From a checkpoint of a small transformer trained on Wikipedia: 16 layers.
MLP neurons of a small language model. Each row is named by its layer, matrix (gate and up: input weights; down: output weights) and neuron, and shows model dimensions 16-143. Each number is 128 + 32 x the weight over its row's rms, rounded and kept within 0 to 255. A neuron's up and down rows have the sign that makes its largest values positive.
After each neuron's rows, "fires before" lists the tokens most often just after its 100 highest values on Wikipedia text that the model never trained on.

L13.gate374 [163 172 144 105 108 105 149 195 159  58 141 136  76 125 150 133 150 116 182 118 110 116 185  70 126 125 120 127 110 148 145 126  91  72 127 160  66 140  88 113 147 124 167 107 126 146 118 130  79  95  96 144 111 115 143 121 161 120 140 113 149 145 144 182 127 111 128 115 188 181 159 139  93 168 171 104 173 137 171 118 150 208 114 167 146 138 118 113  93 139 162 131 190 112 144 159 140 141 110 135 123  87 189 124 146 150  97 189  57 109 165 127 168 121  88 120 167  98 100 143 144 105 118 141 103  86 168 162]
L13.up374 [152 142 111 180 138 120 179 154 114 169  62 114 156  95 110 119 163 148 103 116 152 136  27 123 185 114 175  76  77 116 125 129 165 126 131  96 154 163 154 114 164  99  85 101 176 119 119 157 135 110 114 108 126 106 157 157 114 189 132 180 144 169 140 156 115 150 129  89  84 104  98 125 122 194 143 127 151 139 122 156 155 178  82 208  97 121 137 152 106  74 138 123 108 133 151 132 211 156 133 135 141 103 217 128 153 142 158 132  88  90 125 133 151 152 116 121 176 158 140 104 156 151 133 123 115  69 120 156]
L13.down374 [200 141 159  89  93  81 119  90 114 144 149 125 148 126  77 134 117 160 102 157  99 131 145  95 130 116  69 150 160 109 179  68 133 142  89 127  89 141 144 161 148 141 134 128  86 125  75  78 147 107  92 160 117 113  97  84 177  98 158  89  64  95 149 154 172 131 136  91 123 161 139 153 133 127 154  99 193 149 109  97  93 148 151  99 167 138  74  84 117 115 154 134 133 183 121 142 137  67 149  58 119 126 123 109  98 132 115 134 111 160 164 109 144  84 137 155 120 123 169 132  47 145 131 134  99 178 142 158]
fires before: "|", "/", "\n"

L11.gate264 [134 118 130  95 109  95 152 133 137 138 164  81  93  50  71  95 135  99 102 123 154 153 147 115 153 162 195 147  96 121 117  87 126 105 171 127 122 144 139 132 170 136 184 155 166 171  65  94 156  81 112 100 157 151 184  92  90  82 154 149  96 137 149 164 127 111 148 155 130 145 111 110 109 128 123  91  88 138 113 160 136 158 110  68 152  98  92  92  15 126 133 140 147  91 169 137  84 146  39 117  63 137 111 109 133 161 128 168 153 164 137 144 154 158 135 118  81 115  69 159 127  39 135 108 108 101 160 106]
L11.up264 [115 112 140 100 141 110 185  95  81 164 104 135 107 100  93 132 140 186  49 142 132 197 173 177 118 126 132 180  97 144 132 131 132  80 131  94 167 114 115 132 117 133  83  71 158 168  97 146  95 107 124 110 117 109 201  68 128  99 109 157 111  94 159 119  89  99  91 107 128 118 100 136 185 165 118 131  81 140 157 130 152 164 158  91 157 117 183 142 140 122 147 165  49 145  93 172  87 152 127  53 116 101 139 135 102 169  80 143 105 132 140 157  77 160 152 182 142 152 130 111 156 117 139 117 145 108 122 153]
L11.down264 [134 140  90 128 140 132 174 178 137  86 149 166 136 143  93 133 108 148 124  82 109 124 107 102 124 200 116 142 105 161 148 110  97 114 184 161 119  89 117 121 101 149 150  94 142 148 117 105 162 143 154  81  96 126 132  89 169  74 147 128 116 127 116 164  76 102 115 151 193 144 177 153 162 195  97  97 123 159 162 177 132 143 157 140 145 126 121 166 120 162  92 106  88 179  83 110  71 139 170 128 120  71 157 169 136  57 158 101 149  94 140 178 154 133 108  88 125 134  87 144  91 125 122  83 123 113 123 137]
fires before: "|"

L6.gate263 [164  85 173  99 149 125  90  68 138 119 121 113 102 122 115 160 131 173 139 138 145 145 110 123 114 148 183 122  92 106 110 107  97 113 103 141 170 135 123  65 142 117 127 137 107  83 150  98 129 126 101 184  92 121 104 124 160 144 159  92 133 105  66 184 163 105  82 168 137 152  87 165 179 106 102 105  85 120 121 128  88 170  68 128 152 116 132  41 153 164 128 130 100  77 130 172 122 176  48 169  58 107 142 135  98 103 132 167 136 108 129 130 172 173 135 123  94 109 181  74  81 120 100 141 154 134 108 116]
L6.up263 [113  91 135  95 126 109 158 106 111 108 142 140  85  91 105 147 133 156  87 184 168  85 117 172 131  98 115 218 107 183  85 177 177 122 124 125  50 134 117 102 146 184  82  97 144 135 164 107 112  99 167 144 124 129 121 187 147 144 119 108 116  92  88 117 165 142 174 112 103  94 138 114 165  81  71 133  98 100 121 121 107  91 112 101  76 140 163 111 137 140 117 114  73 113 132 159 121 155 122 169 132 194  99 137 105 102 155 132  94 151  87 167 141 136  86  31 119 132 118 111 123 178 136  82 149 120 128 143]
L6.down263 [125  74  68 143 145 122 109 114 168 135  73 108 127 138 120 126 117 128 162 104 142 151  68 141 105 105 151 177 121  96 180  82 112 113 127 157 127 123 105  37  67 111 149  58 160 140 137  56 105  84 124 125  52 133 146 136 147 136  80  54 161 114  96 123 115 129 179 115 137 114 110 133 109 164 127 178 102 130  98 141  92 136 121 125 105 123 149  94  99 140 136 134  89 118  17  81 147 128 146 173 177 105  93 144 138  88  62 109  85  98 115  99 134 147 189 172 156  99 105 173 143 124 114 155 157 138 188 152]
fires before: " |", "=", ":", " on"

L6.gate392 [208 135 115  73 106 116  97 124 133 119  73 158  87  74 153 156 150 101 170 194 135 160 130 118 138 124 215  99 129  85 108 125 111 156 152 104 174 138 145 162 167 176 114 177 171 111 118 129 104 189 156 202 145 105 104 171  83 125 118 120 140  93 145 179 120 105 113 124 162 122 121 106 119 156 118  98 144 171 148 107 169 122 148  88 131 143 107 113 139 118 149 155 225 112 126 129 147 174  84 113  44 112 177 125  67 128 151 166 123 125 168  95  92 124 185 138 158 124 175 144  91 111 122 106  92 133  69  88]
L6.up392 [136 131 140 180 109 130 117  69  60  73 112  79  93 133  91 135 100 137  93 179 173 151 112  71 147 103 150 158 124 110  99 145 173 120 146 177 115 183 119 196 147 129 151 136 112 106 158 141  96 112 100 105 117 136 147 146  83 104 145 139 145 111 129 182 114 152  90 117 121 118 131  95 174  70 128 127 153  97 107 168 157  43 137 101 130 202 180 122 181 135  86 117 128 126 143  96 108 117 171 123 111 117 150 106 178 132  96  65 170 119 111 145 105 148  90  99 165 145 123 157 160 163 139  76 190 127 103 159]
L6.down392 [114  82  99 175  86 157 116 137 111 162 101 151  55 134 115 122  98 142 125 171 115 174 194 137 145 107 121  91 111 109 137 101 204  96 124 146 130 158 137  99 179 159 118 108 119 121 173 185 130 196 110 129 136 101 151 192 139  90 142 170  95  81  92  74 137 147 201 123 103 110 134 109 149 131 129 151 167 151 140 106 185  83 130 104 117 160 154 134 162 169 131 181 189  97 125 152 160 236  87 135 109 116 152 142 135  91 111  93 194 127 100 120 128 122 139 131 135 178 133 154 162 137 111 126 151 120  97  33]
fires before: " |", "°", "%"

L8.gate261 [115 126 127  99 168 205 140  80  36 119 137 123 146 132 146  66 164 150  98 127 205 130 187 153 105  88 100 116  86 113 129 147 114  96 143  96 105 179 157 107 167 121 182  85 135 145 148 181 168 157 120 144 103 161 154  79 180 194 131 161 138 108  98 158 117 125 153  85  94 130 127 166 100 144 146 116 147 111 102  95 119 120 111  89 118 109  97  62  78 199 156 152 126 102  80 121  91 141 147 135 166 163 158 163 203 192 168  98 165 116 144 116  99 122 147 153 141 128 115 112  86 124 158 125 131 100 115 131]
L8.up261 [101 160  96  87 111 200 108 112 116 104  48 214 126 130  88 133 152 124 132 183 143 106 155 101 128 206 145 161 129 104 118 159  75 133  76  70 137 105 131 121 165  80 105 106 136  70  77 131 114 157 160 144 100  96 169 145 115 118 108  67 134 115 123 105  79  78 134 112 175 126 171 143 122 159 195 129  86 110  62 180 188 122 105 165 101 153 122  95 120  85 184 217  91 199 138  94 114 135 125 163  91 127  90 134 101 163 133 136 133 134  83 161  59 145 133 113 114 151 110 120 125 148 160  94 108  96 152 136]
L8.down261 [168 108 162  98 102 137 114  92 116  98 186  94 112 108 164 104 180 146 120 110 157 130 121 177 111  74  99 134  87 119 170 138 161  79 153  99 155 139 127 100 145 133 165 128 153 116 115 162 121 153  69 125  82 161  85  93 109  85 116 127 133 106 165  65 104 150 170 100 150 111  58 138 104  73 139  46 147 149 127 118 104 123 129 138 158 124 164 146 140 121  93 105  95 115  91 142 109 137 176  86 147  98 182 120 100 144  93 125 187 129 159 197  47 149 133 128 109  60 111  88 132 132  98 168  87 163  33  95]
fires before: " as", "″", "′", "v"

L13.gate338 [119 150 154  88 151 127  74 104 145  67 128 129 135 137 118 116 129 118 148 109 184 141 185 141 123 168 144 145  79 161 131  90 181 107 142 115 130 158 142  72 151  96  62 145 157 136 127 144 174 146 163 115 124  94  91 125 118 181 115 174 211 119 133 149 154  69 152 152 136 155 130 151 100 107  94 121 121 154  89 153  77 108 102  84 171  97 126  72 112 116 133 142  95 130 141 139  93 127 107 129 127 119 163 144 115 193  94 168 135 139 175 123 162 134 229 158  97 114 115 161 130 116  96 155 110 135 117 130]
L13.up338 [ 69 119  81  62 172 161  97 165 125 119 111 147  89 107 122 125 124 137 113 134 139 166 164 172 132 151  82 106 106 123 168 132  94  87 168 157 148 144 178  83 187 172 136 124 170 122 142 130 114 118 122 118 121 113 102 121 126 158 125  95 147 109 168 189 107  78 150 159 130  88 112 130 146 147 109 106 137  77  83 158 101 130 151 121 151 162 183  90 156 157 157 136 125 173 115 130 131 160 124 209  84  70 220 140 152 137  99 168  51 174 133 174 133 144 132 167  99 131 186  76 116 114  85 119  84 140 158 165]
L13.down338 [156 102 126 180 178 187 154  98  77 121 125 120 105 166 133 141 179 118 109 118 121 113  88 121 134 122  93 113 128 116 116 107  74  98 131 153 142 144 147 146 144 111 119 115 123 155 161 156  83  75 139 157 121 121  98  86 151 153 104 174 104 143 132 129 117 156 137 154 147  96 196 160 162  99 117 155 153  88 115 123 147 111 110 170 121 134 164 103  94 115  91 146  95 132 134 134  55 140 125 133 105  60 132 152 112  93 144 131 158 107 175 178  81 115  99 104 153  45 150  78 100 149  80 100  76 142 118 134]
fires before: "|", "z", "ll", "n", "l"

L8.gate26 [145 149 143 108 159 153 118 135 129 127 103  84  43 188 135 122 137  87 167 109 182 109  95 149  92  92 105  96 135 177 155 146  85  90  79 143 221 106 127 115 143 143  93 167 168  85 148 133 100 147  94 115 119 121 154 213 135 167 125  62 104 111 144 103  88 116 192 163 185 142 127 122 136 113 138  81 130 173 168  74 195 119 133 104 136 118 134 182  76 126 158 149 122 158  75 184  76 106 132 160 136 168 159 179 145  85 149 132 105  77 118 124 113  84 147 134 132 149  68 129 117 112 143 114 133  84 164 112]
L8.up26 [109 127 158 131 186 133  84 127 106 107 163 143  86 132  83 170 122 101 142 124 187 121 160 128 171 104 131 159 135 158 205 137 134  76 139 134 187 125 100 146 130 145  83 122 110 201 145  97 110 115 108 146 119  71 124 133 125 160 123  77 107 113 160  85 173 144 154 156 169 151 155 135 167 107 139  76 152 164 148 121 200  76 187 105 144 158 173 158 140 108 131  94 130 155 145 107 100 113 137 154  94 150  52 168 161 148  96 161 112  90 135 132 141 171 159 139 136 151 120 184 128 192 103 125  67 128 120  73]
L8.down26 [133 158  75 155  88 153 185 178 107 161 142 124 136 132 100 108 144 152 139 111 111 106 134 129 129 168  50 106 172 141 155 135 161 149 159  98  68 131 105  89 119 119 101 112  87 140 140 101 170 101 166 145 188 185 116  81 101 144 107 118 143 154 152 153 158 123 114 100  73 162 147 118 139 144 134 188 127 120 143 150 159 149 144 142  94 126 101  96 136 113 131 102 128  81 156  76 125 130 162 152 113 130 161  67 135  84  71  93 171 167 106 145 148 124 138 150 100 170 154 114 122 144 130  94 178 133 116 188]
fires before: "="

L5.gate30 [ 88 111 131 108 125 120 192 129  97 121  90 120  93 152 122 102 143 126  89 103 191 116 106 116  99 121 122 127 112 129 151 169 141 164 118  89 160 179 117 105 106 168 188 101  63 150 117 121 165 119 120 112  87 167 129 105 190 119 105 123  72 154 161 166 126 167 117 149 125 112 116 146 136 110 145 176 151  68 131 164  56  69 118 115  99 124 106  64 182  56  82 135 177 125 128 152 174 139  46  86 126 137 129 118 104 111  86 132 162  85 150 147 130 130 190  93 155 144  97 161 100 147 139  87 132 123 123  94]
L5.up30 [173 134 114 121 123 138 154 183 112 127 116 158 143 111 102  83 126 120 116 150 184 109 127 188 186 139 169 134 134 106 157 128 110 113 145  35 103 126 133 121 180 104 130 125 141 154 122 138 112 214 131 116 107 123  99 143  94 119  66 113 136 130 126  59 120 161 133 110 121  36 158  98 122 128 130 169 174 120 140 153  45  93 120 117 118 114  95 157 145 129 119 125 155 123 121 180 143 146 122 136  99 156  76 141 138 106 149  63 104 138  74 102 123 103 138 135 129  90 203 110 190 122 128 106 126 103 139 110]
L5.down30 [173  73  75 145 141  97 189 113 139 115 105  79 109 166 126 118 108 146 111 101 141 117 143  68 112 166 128  79 165 141 158 146 100 147 117 130 171 110 102 147 157 127 144 163  74 143 106 156 103 112 127 113 134 156 160  63 148 141 112 119  80 138 161 129 117 169 114 119  38  95  97  63 124 157  99 160  74 132 136 136 114 109 140 134 100  59 186 101 138 152 102 109 138 106 163 155 174 116 130 118 187 141 162 135 114 182 161 102  80 113 104 127  85  65 150  72  49 156 128 108 123 108 176 137 121 118 106 126]
fires before: "s", "t", "\n", ",", "\n "

L7.gate253 [169 138 136  91 136 111 120  88  73 106 133  96 109 138  83 191 119 156   1  79 139 148 152 146 108 135  93 149 116  98 139 109 166 149 130 156 135 174 112 169 135 128 166 172 141 170 119 130 152 135 152 127  65 119 158 173 120 128 192 118 129 189 132 147 105 104 130 110 117 107 145 133 103 138  89 197  65 111 127 159 144 126  87 102 124 116 153 108 165 114 142 165 104 108  73  85 104 131  91 162 142 138  69 101 106 161 136 118 101  97 121  97 165 116 147 113  31 116 182 122 107 152 208 128 155  86 179  85]
L7.up253 [169 127 165 153 134 101 105 134 148 117 134 132 108 122 113 132  87 121 204  94 139 114 123 114 154 116 132  63 173 147 174 144 180 160 121 138 145 134 149  88  98 178 166 124 155 165 122 173 153 165 118 123 114 118 176 123 203  97 125  84 168 189 142 169 184 106 158 145  98 132 178 122 111  71  86 131  95 129 134 139 130 134  88 144 109 129  39 153 145 120 110  62 135  79  58 121 109 112 144 107  75 134 109 108 173 165 151 165  99 115 156 125 149 116 136 137 121 135 114 149 116 143 160  92  90 115 127 153]
L7.down253 [153 185 141 168 161 113  78 134 149 114 123 139 136 174 138 105 151  80  95 112 154 131  97  99 117 130  87  99 111 102 197  62 166 140 158 109 216  96 124 125 110 139 124 119 127 146 171 132 138 104 142 173 117 142 158 150  68 126 120  64 170 110 132 129 166 100 148 160 156 164 161 125 108 119 137 128 169 101 129  73 141 133 141 130 127 139  79 158 134 182 177  78 133  97  81 113 104 134 142  36 111 150 101 146 131 105 169  82 108  70 144 126 139 181 163 168 132 132 138 169 123 150 161 102 144 154 118 181]
fires before: "="

L9.gate13 [116 123 129  80 144 159  94  97 148  59 229 159 124 127  76 176 123  98  75 123 141 123  84 102  83 104 121 130 128 160 218 110 130 145 136 126 186 118 131 165 141  74 138  80 148 124 141 118 149 153 175 163  93 135 171 177  80 134 161 101 126 151  94 150 127 168 183 148 124 129 111 146 108 126  56 130 102  90 155 120 153 160 111  73 162 152 121 172 112 172 134 142 117 121 101 146 114  98  95 113 150 136 110 181 104 147 108 126  74 140 132 129 128 142 151  93  69 106 154 144 150 130 160 144 138 109 153 116]
L9.up13 [127 144 163 156 102  91 139  74  89 115 156 123  81 154  76  95 124 176 142  87 129 145  78  80 115 104  80 154 119 112 150 114 135 146 167 171 187  81 129 122 151 157 109 123 171 150 144 136 146 152 183 143 104 103 146 126  79  65 194  73 149  92 124  95  81  70 160 160 179 133  96 157 126 110  45 149 122  64 122 112 175 149 159  35 134 146 122  45 124 159  86 114  95 126  75 110 123 117  89 101 136 165  97 131 101 178 142 105 127 127  91 166 143 100 151 151 106 125 158 165 110 153 124 116 107 114 142 176]
L9.down13 [132 130 105 124 120 123  82 122 107 145 157 146 189 110 160 125 115 118  78 120 125  92  88 133 150  80   0 117 187 171 177 120  96 175 144 114 179 154 120 173  96 118 100 131 129 108 135 162 139 143 158  98 135 121 192 162 159 164 116  89 155 154 155 128 161 175 133 101 100 125 103 148 130 103 132 147 155  75 140 131 118 104 193 133 142 124 118 106 139 116 140 120 168 105 150  98 123 135 104  99 147 154 197  91 100 128 107 140 121 189  82 118 124 133  96 101 104 119  87 118 129 103 154 127  97 140 108 102]
fires before: "="

L9.gate186 [177 164 115  87 141 163  96 127 155 101 127 175 137  97  95 170 105 125 132 153 175  45 121 114  41  44 126 149 160 170 136 212  89 102 156 133 151 159 205 111  65  84 118 129 101 158 136 186 160 159 150 151  84 134 176 133 171 153 147 114 178 120 163 174 122 124 181 127 184 116  98 145 149 117 163 105  76  98  98 136  95 139 118 133 104 114  98 137 117  95  35 118 108 164 111 157  58 220 135 165 125 191 121 171 143  90 141 115 123 109 134 121 102 144 148 141 100 138  99 136 111 156 136 120 165 135 106 197]
L9.up186 [135  86 100 105 146 175 158  91  96 153 154 144 128 115 162  86  96 140  93  97 145 136  97  91  95 138 126  82 158 133 155 163 131  99 154 177 130 164  20 146 140  77 135 168 110 104 131 181 122 174 220 137 127 118 174 137 121 183 126 112  76  99 129 109 163 142 129 149 138 153  86  80 148  93 167 101 156 117 127 111 136  58 133 209  95 107 208 115 128 104  73 122  66 189 144 149 104 144  97 146 164 221 130 129 108 171 159 138 141 113 147 124  77 115 149  83 109 156 163 171 125 194 115 160 119 140 127 162]
L9.down186 [ 69 121 151 138 125 129 126 123  28 106 146 124 143 123 107 134 124 173 107 112 138 136 116 101  91 150  14  96  98 105 140 168 155  71 135 139 155 157  99 152 153 109  91 190  67 135 150 170  75 143  87 150  84 117 142  58 147  95 119 173 151 111  95 108  90 118 118 124 161 140 131  85  77 157  97 189 144 112 136 169 184 156  71 179 148  72 184 175 148 104 108 195 149 112 113 114  72 123 126  81  66 178  83 109 154 133  88  94 163 124 133 147  88 151 115 144 122 101 151 133 135 135 129 103 170 176 163 135]
fires before: ",", "=", " the"

L13.gate393 [152 144 108 117 115 122 132 148 114 103 158 181  84  87 135 124 114 108  73 172 134 169 129 157 132 123 168 109 153 226 110  70 182 116  95  95 109 210 164 111 167 153 130 159 150 134 117 153 177 125  73 130 117 142 140 120 136  95  98 146 144 129 133 106  58 103 115 135 112 162  71 140 134 180 106 133 174 149 146 156 171 154 145 109  94 113  64 146 102 147 169 147 132 121 138 146  75  94 126 124 114 127 110 129 102 154  87 191  94 183 110 103 104  76 143 139 167  79 176 125 113  99 174  73 118 190 155 103]
L13.up393 [101  74 121  55  87 113 181 134 147 133 156 163 117  68 159  96 128 100 135 119 108 113  99 118  94 133 115 128 118 144  95 109 161 144 136 158  82 121 127 145 126 183 130 162  78 142 157  92 180 130  86  87  97 121 156  90  95 102 136 177 119 108 103 148 138  81 111 156 116  72 128 150 153 124 104 131 191 118 111 150 163 207 164 123 144 151 115 124 151  96 111 171 121 151 160 144 133  80 116 139 149 100 123 177  98 108  79 126 138 178  99  93 111 157 116 168 130 101 110 134 123 179 144 146  59 151 135  90]
L13.down393 [ 94  67 100  95 167 121 114 157  97 127 149 167 134 133 146 137 104  93 108 150 121 160 155 156  70 100  78 113 142 168  74 116 157 177 117 161 140 170  67  67 105  94 150 141  84  64 112 142 191  92 160 173 108 140 144  71  96 157 124 128 117 116 148 168  98 108 141  88 103  81 151 115 133 171 154 137 185 175 151 157 143 149 163 151 162 171 100  91 121 138  94 113 193  91  95  88 108 171 135 155 126  71 133 141 112 178 113 189 140 181 179 169 155 111 134 104 138 148 141 105 137  50  91 103 130  97 207  75]
fires before: "|"

L8.gate403 [ 84 102 113 127 116 119  40 136 157 115 108 150  81 117 141  90  94 103 153  94 128 135 166 103 118 145 119 171 169  85 114 109 133 134  75  89 169 153 103 167 125 168 143 137 126 113 144 105 164  92 134 116 139  95 122  81 118 157  66 121 169 115  94 118 112  98 126  59 104 126 154 132 162 172  86 162 102 123 102  78 113 114 119 118  90 140  82  91 134 132 158 141 202 123 131 136 162 134 112 103 132 109 152 143 181 122 160 175 147 150 161 119 192 146 195  83  77 143 173 172 142 135 173 155 145  82 172 149]
L8.up403 [ 62 171 171  81 127  91 103 100 142 113 114 137 146 152 134 155  73 116  92  79 132 120  60 107  69 120 151 114 149 157  92 196 141 147 144 113 181  96 162 130 111 216 154  80 169 144 166 147 163  89 132 118 126 139 132  71 108 125 102 143 127 136 124  99 157 152 155  86  80  98 113 118 125  62 144  92 121 148 117 144 148 149 139 107 161 149 130 147 149 147 135 129 125 123 116 159 100  59 143 115 135 131 170 144  87 106 144 166 108 128 148 155 167 107 105 171  92 100 134 107 184 157 147 175 178 140 144  75]
L8.down403 [140  88 173 179 104 123 137 144 144  89 116 153 177 155 129 134 158  96 107 103 147 171 137 147 142 148 110 138  84  97 154 154 157 145 194 111  72 146 135 105  93  67 136 104  88 104 120 143 140 188 172 134 137 123 125 146 116 135 104 131 111 138 158 112 110  91 151 176  89 116 115  88  82 133 154 104  95 150  96  81  63 141 129 112 106 131 118 107  98  75  74 162 166 154 104 102 149  87  76 125 170 170 163 133 129  79  75 121 104  78 168 100  99 139 152 122 106 131 133 179 167 111  86 199 107 160  99 138]
fires before: "s"

L5.gate308 [159 139 129 179 105 124 166 164 121 134 159  72 159 179  80  70 116 161 112  82 140 133 159 161 112 164 175 128 142  98 119 176 195 142 128 132 117 137 162 161  95 122 133 123 171 130 181  99 160 102  83  94  97 115 102  77 152 114 173 132 110 166  78 156 116  71 104 129  99  87 143 150  90 184 150 176  86 180 124 159 109 109 132 102 122 133 117 119 157 125 148 114 155 120  87 147 100 125  72 127 132 174 131  96 199 105 114 141  78 141 138 136 164 152 121 149 135  88 132 151 150 175 158 185 153 132 132 154]
L5.up308 [150 132  30 153 146  97 134 197  97 156  98 117 119 113 109  91 132  75 104 104 147 112  78 135  77 191 142 122  90 142 145 163 121  97 110 111 117 143 107 164 113 162 119 101 140 133 135 131 139 170  74 131 133 117  81 138 101 150 160 144 122 139 145 137 137 180 147  32 111 131  72 104 118 146 142 127 166 131  99 116 120 106 114 110  93 153  64  97 127 129 120 140 186 215  81 131 109 131 156  91  96 144 118 120 134 131 104 138  88 115 100 123 134 103  93 150 175 123 105 136 137 164 151 196 129 128 132 146]
L5.down308 [156 123 152  70 130 193 105 148 150 140 107 157 159 113 153  99 120 103 113 126 124 103  90 146 148 147 105 141 129 131  94 119  87 141 127 159 143  75 167 103 170 114  77 182  76 143  96  80 156 147 166 142 141 150 144 136 119 175 109 187 176 153 126 174 113 122 198 169  83 124 156 161 164  32 119 116 119  74 131 142  96 116 116 209 123 141 113 128 128 100  97 122 108 193 178 192 158 133 101 109 139 172 128 137 117 139 123 117 150 127 150  96  94  61 107 110  99 101 119 106 143  84 144 153 108 104  99 127]
fires before: "s"

L4.gate505 [114 156 182  63 140 135 118 140 141  69 110 150  99 124 128 118 147 134  88 157 144  96 159 189  96  84 108 141 145 113 135 167 128 147 129 117 115 141 146 127 233 120 105 115 156 147  69  96 169 117 185 163  92 138  85 110 150 156  84 129 114 141 160 110 143 116 126 106 150  98 167 190 149 130 158 145  83 144  80 127 110 118 187 206 103 104 125 144 116 123 133 122  83  97 137 151  59 123 115 168  50 154 166  96 163 103 102  96 175 125 100 107 235 124 139 129 143 149 110 194  91 154 171  80 138 167 132 135]
L4.up505 [177 168 137  68 139 111  91 126 116 160 104 189 167 177 108  66 177 126  96 139 189 126 128 154 109 109 142 140 162  98 131 140 137 176  79 160 142 148  53 111 167 131 151 132  95  78 111   0 113 133 112 149 152 154 134 148 150 160 108 101 144 129 113 141 163  94 121 127 129  92 131  69 172 116 156 113 137 148 145 150 119 136 113 215 157  84 114 160  95 115 137 150 139 129 104 184 108 165 119 162 149  69 139 175 117 151  92 141 119 158 137 160 148 160 202 148 146 182 115 168 128 130 144 106 139 100 104 156]
L4.down505 [118 171  90 101 174 145  52 116 109 124  93 172 131 194 100  94 115  72 117 170  74 128  87 116 157 123 185 134 128  94 166 132 147 114 127 119 101 130 153 105 176 102 112 140  50 104 149 132 163 135 147 175 125  90 175 142 130 185 108 131 154 151  76 113 161  77 128 107 178  82 113 106 141  68 148 144 151  81 131 144  95 148 171 119  77 113 135 123  99 150  92 155 141  84 101 172 110 185 106 135 114 125  72 141 149 156 131 112 144 136 133 142 167 152 120  97 126 170 120 173 188 176 133  98 163 129 118  87]
fires before: "=", "it", "′", "″", "rop"

L8.gate472 [140 155 158 139 147 105 101  81  95  96  67 109 112 212  96 170 125 145  77 109 174  89  55 114 131 124 121 117 174 150 146 171 171 155 102 161 135 110 143 124 143 112  82 118 125  75  72 189 121 122  78 136 184  92 210 178 139 141 137 111 124 109 191 155 148 125 131 170 147 150 130 138 166 121 121 135 151 162  98 132 112 153 184 122 123 100 158 137  99 122 148 122 138 108 170 155  73 132 111 125 138 103  88 120 124  53 145 140 133  87 104 129  95 128 161 146  62 113 130 195 173 131 102 180 157  57 107 138]
L8.up472 [148 124 102 104 100 118  98 129 152 136 117 143 159 139 184  68 155 131 157 125  88 136  74 127 161 119 149 112 119 137 107 111 120 158 143 149 178 178 122 146  98 162 118 116 109 166 135 143  87 132 131  89 141 104 147 157 114 118 138 124 170 212 122 114 120 129 194 109  53 141 128 160 114  60 209 119 134 162 115 192 170 124 108 101 134 127 104 156 173 111 127 124 138 102  52 163 122  85 120 125 138 166 126 186  76 136  75 132  78 175 103 204 127 126 149 163 136 111 114 130 115 107  83  93 103 155  53  97]
L8.down472 [107 150 117 120 115 126 177 217  65 106 141  79 126 157 156 101 177 172 106  74 123 180  92  96 155 177  15 128 158  89 128  96 168 115  94 116 129 136  85  93 115 122 149 128 124 160 160 113 195 116 149 105  74 106  70 113 108 153 110 119 123 183 145  95 101 141 161 174 131 112 109 119 120 159 144  80 154 151 179 180 179 134  79 152 177  97 116 146 100 126 132 129 136 121 113 122 165  76  92 130 120 127 138 110 182 114 145  68  98 127 116 118 143 133 133  95 164 151  99 135 126 158 160 183 151 134 117 159]
fires before: "="

L13.gate184 [ 80 143  79  78 133 187 210 125 138 108 123 151 170  97  73 138 123 113 110 111 110  91 143 127 122 143 120 163  91 106 161 140  93 106 134 148  78 125 107 151 105 160 204  99  97 180 109 136 112 169 123  73 123 113 145  98  93 124 120 142 130 141 137 195 125 106 173 142 129  74 129 104 112 123 104 151 155 126 106 168 130 171  88  97 124 108 102 157  82 110 140 160 106 131 123 145  66 139  74 153 141  68 103 131  75  98 125 156  99 154 171 136  87 168 153 111 122 138  41 138  97 118 120 196  83 130 119 130]
L13.up184 [147  99 145 128 169 107 118 135 155 154 115 154  96  67 105 105 149 192 135 105 140 192 123 177 154 154 145 119 100  80 126 105 156 144 182 113 151  78  80 187 100 119 169  79 127 112  88 152  84 100 111 109 129 150 132 125 199 122 178 138 121 101 127 137 161  60 154 157 100 211 115 168  85 128  89 113 151 125 115 114 136 143 149 130 164 165  92  62 112 120  77 131 164 101 170  90  97 125 108 126  99 113 113 148  54  90 130 149  62 123 135 165  98 136 125 134 162 118  90 162 140 138 137 147  78 122 124 121]
L13.down184 [129  75 102 131  99 150 130 167 102 165 113 107 111  99 166 159 165  64 184 153 122 128 114 128 181 153 204 108  74 108  48 144 163  97 125 138 110 135 118 164 170 156  54 105 114  73 122 144 163  90  99 108 156 138 138 101  67  96  98 126  89  63  90 161 138  86 121 165 153 104 161 128 128 130 158 189 142  95 101 123 177 147  75 175 145 138 141 102  98 147  68  80 175 103  64 121 156 138 120 120 121  96  93 155 104 102 141 119 175 103 213 114 128 143 142 125 145 189 110 129 140 127  99 143  97 103 118 167]
fires before: "|"